Weights of a small GPT-style language model, trained from scratch on English Wikipedia: no biases in attention or MLP.
MLP neurons of a small language model. Each row is named by its layer, matrix (down: output weights) and neuron, and shows model dimensions 80-175. Each number is 128 + 24 x the weight over its row's rms, rounded and kept within 0 to 255. Numbers have three digits each. A neuron's up and down rows have the sign that makes its largest values positive.
Before each neuron's rows, "fires before" lists the tokens most often just after its 100 highest values on Wikipedia text that the model never trained on. A number after a token or word is its count.

fires before: " " 37, " the" 13, " to" 10
L3.down39:109142074129133121151102153122121137149145111095152123176145166173100138148161127157133119127121137112116125126153142121088147156092144118125138095154121099147118113114126117137164155072126096145137116097123124177109134114117133106103117177135129115137154154114118151140111110131083143122

fires before: "2" 45, "1" 39, "3" 8
L10.down390:119132133079170122102141115176110095101121120144102120081092148109129177160107136122186146073117119178142126088157124122168110125183171125116106085077128113153098185093137122147111124120127090082094104115158133143121103111112111141101123099155140108146146128145161150137139143115133131136

fires before: "-" 58, "|" 10, "s" 5, " " 5
L2.down287:133107098158160100135158183079144133132116117130134111104157149086154088182165136102176121115131158107146106120106151146125100113080153120117148157128111115142147122134139127120124120098123147151180116144160178146117110147144145167091150142143154137105125119170120099150103135107137117114

fires before: " " 33, "oir" 8, "ing" 5, "ers" 5, "ices" 4, "ations" 4
L3.down614:111142104110110120145142141117115169141150162103138112122140084106115139138113091156112097158071155111177102152139102103082106143087153129134133132127154132157146132122131128127164107121132120126129126119133172129097096126091117131162115132136131157136140157125141062145106186119130121166

fires before: " " 68, "0" 5, " the" 4
L17.down343:146105100156136144151137141141135145117093119165122128130144132142069126123156119167140142121124134148104126110163147154119157110118130121145121112115093171109124133122128132145113152110127102139137125138122127077113085120111075099110125110108153114121180127118087108154143120168123126155

fires before: "0" 38, "1" 34, "2" 26
L7.down353:170128125119098169176129134149134163098100167121123100083141148111095124122103142114135146110072110136153117113153141130117162107150132148126120109129090093104081116141131126133067140113121073112100135114112137139131147121096152130107113129131150097149118151125132126122146151145137105149

fires before: "|" 19, "===" 15, "==" 12, "-" 11, "=" 7, "The" 6
L7.down317:126111081121146121127124075150173100111119117130133113109113103151114094140126155125147112112094087131120102126125156144111137090153095172114107149086101100123088133139116113107173116137117130126107107160112073160128113114111110128114122128152096140092119097122153118131098137086138153090

fires before: "1" 40, "2" 38, "6" 6, "3" 5, "5" 4, "7" 4
L12.down444:122120099135083124122097081126126163131159130125134087127120137085141156110128136101150170131152158142114129162105165106138088090103144158145065122115104111158122149125138110103104120090172115088104115088078165142107105110141143083137150135151109119134109121064114133075103133130140087153

fires before: "-" 46, "|" 8, " " 4
L3.down72:138111122143103179101141089143092133082171110111116106110123149111156101156094151119110129135106124147115137212150143114152122132119046154152156121089107143132124128138139124100133140135151132088111148176104124105102107131123093131135140135130074133143105147143184119128126140137099121134

fires before: "==" 29, "===" 22, "In" 8, "The" 5, "On" 5
L7.down188:112117122128143137140078148067149123102154120130113082177102108127117110152113116121105109134103153105119122134118140144092135113134099155104142097104043142142126117149171120112124121109151112102144144170113142161133127104127096127107114098087124137149117126137091133108114141137179144137

fires before: "==" 24, "===" 24, "-" 5, "The" 5, "=" 4, "A" 4
L10.down446:100127101154168084123158137114151108106122090113082071135158103119109109117104161107175144133145137091085119123140123128115154110106168143106152121103106112132123134138121137112137076136151124164101097107125155147137158202134133146097101119125085107096073123115169135138105122143128136165

fires before: "==" 27, "===" 23, "-" 8, "=" 5, "B" 4, "In" 4
L4.down637:101088150120152172127124127108165136107147127088067089146127130129136142115108130130093152092103145067125103117128121126106111127124133111096092121108070145140107139154178140095171073090126094133160115132112120131127112139164117150073113100153103134150129147128149174100110110148117146127

fires before: " " 47, "," 13, " the" 5
L9.down329:144127120164135147125137125107114111168118175168197100137094145147117154136115100146109083114148155157145129131146132140102156157125142128076098108121132103142126126139137144107135142121122124105131126119138149142106083123148148137130127098167118139104118161120166174100067125118146128113

fires before: "1" 44, "0" 37, "2" 15
L3.down371:112136080104082127131132139128156126104137122179160137140089153106109169102113138132133086109123167114128125160118114102124110128122147141107080115154135136159121141103132136124115147100129131132150096122139144107141121135137137124100094127101189104155140148100143119122118132105139130150

fires before: "|" 41, "2" 12, "3" 7, "\"" 5, "C" 5
L5.down560:086122109148128109158165121141152141141157094091108119131155083098124125118112151143147173143171147168113119179144120162127084102112155132120133133135088098131117099120139112123086099114122125141119105123120156153149119113140192109085112164116149142157114120178135077104109124165097142158

fires before: "5" 18, " \"" 17, "0" 15, "3" 14, "1" 13, "4" 8
L17.down473:137164060128122131168148113151132083100125103124105120130173095107118164069165063095134113119154137136095124129117121120162100149131141139124137145145104154140130124129162126111134125160114119128145101115109115122079136122127122113129089095117120128139152114148161129139168133155114104120

fires before: "9" 28, " " 26, "0" 6, "1" 5
L15.down89:122084093154136123136101112121137148135113094160078176132107151158118147145092110163157163116123086103125101135120140105177189140075122136074145143148114152148095124120153109145112120153149135129116143133157152107123122132138120132153134120111108147119095139090140129139119142093108116095

fires before: " " 42, "1" 15, "2" 6
L16.down282:135070133134175135104142109078112138100092123121094146130122140125122105141130125136129141120145141147126124095103117122129131124082084135127130146114120140135118108149095150178099104107092153153121156135144152117127104134118116160141133104143120109160161122122147096107102112098104114105

fires before: "==" 23, "The" 10, "In" 9, "===" 9, "B" 5, "|" 4
L6.down614:136108131172138083125130134123150132098171137102118078173133108135125169083139126121133114119070114131097127125145146134081102123136143169104090120119100157102099110138100143140123117119127116149067137151127104131098097120133127104118106106097132157099156135132108109155155071133133131110

fires before: "0" 22, "1" 16, "2" 10, " footballer" 4
L16.down150:123131107148122158106113082103108105133111126187127074135181153149113122160150150114140106141096132105126128130121140119112099119140071112112159096094187098114098149132160136105118112127124140157073130163129149148122124137118149164149112113171143130130134111156104127133135144086108138158

fires before: " " 51, " |" 7, " the" 5, "." 4, "," 4
L16.down275:153118127115139166103122122131124138142075080140117127114133094102092129161131141096123132129121097155138137104180132115111118128140105100075153142132108179114128163118085101132119143150143136167121115145138083100103128073164133097134137122102151105110139115126121144134177117118141126125

fires before: "9" 17, "," 14, "0" 13, "1" 10, "4" 8
L16.down596:085144087077144122114121089108149170114148112115123122189103137103097114113141117169105132108128101153112177133112118120123140117119099179148119158155131147108163148169167067150155112085144098155134130146183156151122119110111127113142121109127140103132117122168155118125146118124140149119

fires before: "1" 38, "2" 19, "son" 8
L11.down87:126114141096160116128153094156111145096075147094116107117100117134118141141123119108094120136134113129093165082144150132134093123144129127163172119142074134082096058103127105149112138109103105116094150133148103110156113124159166184109118120155126110133133129086144140113111101105122146086

fires before: " " 60
L15.down411:121115089111143122139163154146084111122118123107152152165164134112134121113133124160145155142139091120162179065160074126125108147118110112119148069133082110110093153146153095101131115088157129130113154111129092158132128106104142120148108130142151133118113153126140149119135133139120099126

fires before: " " 41, " ." 11, " C" 5, " —" 5, " A" 4
L7.down41:121123097134147154096194113083131151095132153112120098124116103147121138182105112161057123138126119129140104169102119145077078147142151105094103125112104121125103149124148155092110117111113092128159146115127121136130105100179143117107152129136093163152157144099171138122111125137075130122

fires before: "1" 60, " " 23, "2" 6
L17.down503:097101144116119114158111119123143107106190079176126158134128134153132126116105125109091141131126112170144138132111134104149149123103104099111146134143143127135143142104162075155143157150125140102113130144092144122133134121084186112142198109137136103113133113104098133126119167123124127134

fires before: "2" 65, "1" 9, " |" 5
L17.down128:119136118128141110175163140131128123162148146126131141110123162134123091092150163133117117162160106123127115138102158153150136117149149111112176112113115107111135137161108170175140204090151151120110113096129139173118159113159153097140125128124110114128164156132149135122127103136118115164

fires before: "==" 33, "===" 21, "=" 8, "-" 6
L9.down661:139113140145185164155093124105138108159151112094125116107116113137076122098157110118146130117114132135126075139164137131112134139181114122097126159076098089145125138109140141126163106145125122141206167111113166151136195147146107147069090127114127135113140090136117144115120130120120165149

fires before: "2" 15, "3" 11, "G" 8, "F" 6, "\"" 5, "C" 5
L3.down102:113134141134155134135137137149112130124123129134130119130089152081156130137118125157144140121115139161086165176131152134114154137113172108076082095141085122122106104099149136128099083102113154128159077152126109136124099106133195132061066128129176163095121135099111110122142124102097131105

fires before: "1" 56, "0" 35
L17.down247:143134124122187084155121097128079138097141128142090127185138121115113107094130131110139112104086093153106123129095143074150114146137058094122176148122128150116100120139160109104126114168144091132113132095130131143102143138127133130154125120105137093133122129140123160125117156116119145101

fires before: " " 46, " —" 4
L17.down697:151098115173150129135133159114130116131143163126104170100188112143133144111113118155096140146142095154090157120140128130140112147129114120114105122095168157111118136144130112147137088128101173107139191154161113120124146134137089151150109138104144121138169106089134115130120149083106091116

fires before: "2" 37, "1" 25, " -" 20, "3" 8
L16.down132:105125149139120135147147131128202138140132161118114121127113098150135104147128130165087131129141092115164144132137170101148144126116137081141170132137106130154108145122103140145101136125152135103096119133134129131147091089116129115127107127124096116131133165114189154099125119145084080135

fires before: "0" 14, "1" 13, "4" 11, "2" 8, "6" 7, "3" 7
L17.down431:128093103113177167122095154123133157138142115163084114101124140161103140171123113107149161132120143120181177130105133106134160125137135128126172153117167145137109137102145103096127116168150109135107123115141125138111122094123092118118133152094131128124145109125104163100108089149125131111

fires before: "1" 38, "2" 23, " " 6
L13.down118:135166137097142130137141117157116120131133113171116135105100112124127108153109133180138115102153134122124131063141107128136158123094145085089152085133152068094108108106153128137130102138132135077149123155161118149108101145127136179121134118156121149123126128124154143116130113102148160082

fires before: "1" 27, "2" 14, "5" 8, "ult" 4, "4" 4, "3" 4
L17.down41:134137208111100130091135116124152139084116126132118113103090119142142125159094094132098081077144099096144072113114122143127134129119167138153079104133133098120139105102116090173112131144153114135143126064120149104104098110133123136155094119113130150137177117146110119108124116135126102116

fires before: "|" 80, "|---|---|---|---" 11
L7.down553:147190146126164163149143106112134134097184134127108103150146098128075087116133147153111127136152136165101110149125123131141138123128150115156144150087114115109116102098118144093092112133104119054108107162107130149119140150160140160098145133100151149166127102144155068112133114149089149163

fires before: "2" 33, "1" 27, "0" 17, "3" 14
L11.down85:130149115097083144137111133126113145081134155184120123104117120059102142098099125091093082118089120138153066126111109134141119156122146148107143116141104134140133153152124133145093146104159101087120119093117139113105151122133130116090078157137185114140125158117112122130132126102163153143

fires before: "-" 54, "2" 11, "′" 10, "0" 5
L7.down673:139127141083125120131095162135123149131163110122153139141131126137127139142125136143138152157146139136151137103097097143113142105131139101136162132163144137122098167112140125112106067164182112089150149109102172150107125108166128142122162135142105144116125147140125109122137155117104142098

fires before: " " 42, "in" 8, "," 4, "ale" 4
L13.down149:123087144119169120112129133105172150130147176123150070140103107167134158115133107116084103159126129153137094114145160155177170146103131110120090126098105112116128100148121134099132178105146106113139115148148110114104106173137149123161112143093151149147144111169105149126133136105147154137

fires before: "==" 29, "In" 12, "===" 10, "The" 6, "On" 4
L6.down620:127122131144141165130111122090164166100132115122100088150119105113127091116118105115117116106062129101127104119086146123090104126135130162096114092127079131143140141141171110112135105092130120151152125106124159135116137135122151122102110079129107137156088122147132125106139120152144125117

fires before: " " 93
L17.down361:123107102107109138133134091137125179087150127155156146149124123107103162136151097185117161142110144160129122123162148116141144134121148118120106126124108103094138122087200107154110154114105129100168158148177100127146095137115126177069144137114168129155105136124175118146148185115102129149

fires before: " |" 44, "." 12, "1" 6, "3" 4, " " 4, "," 4
L6.down530:140100155154099088136063129087121133129113105161115109079103087161148144118115149100106138118118120096147099161127176156170147107144085137162104130115115181090103119093169096148140180158136103156161108162115145132118124106117120129174106096118153161095135125166126121137129148142110135107

fires before: "==" 20, "In" 9, "A" 7, "The" 7, "===" 6, "as" 4
L2.down675:146102132159141161111101092140143181125116094106106119087144101074098117124100117117144120141139138115110142107180133133121096139137125132138127134098134113121113132094134133164110097125117081099165115127152137103098131138096113132130079103161121110078113141114114128065106126151117165170

fires before: " " 55, " |" 9, "," 8
L15.down384:123100131139136131137144142102122091135111126141123115130144137114112136120131138150159071153093153127110141140149098100146110163122085066128103171122150140126100136065117123146104129100128092171118125111102096140156110127158123132167089100121172141169138132138102147125172125127156145139

fires before: " |" 19, "%" 13, " |\n" 10, "3" 5, "4" 5
L3.down30:096121161121134086170108119127142143159136111120151102122158158131132092138183109073097151136166126124151140133161159180115125129155166099104151143081166131110105104158169167133125166153132155071110125097116112122083119085126110125125132106143111128110111095151191132105133192142169100143

fires before: "3" 54, "2" 28, "4" 16
L17.down82:114125144120137091127125133141120107128143120150066121150142155107134114119162115103131135137117119127119136170155171108121099139149160132103124126107124091113122124123115144141141166117127136088080143092168161136096108136126159127129162123146110106133143140103143147131111115070157144132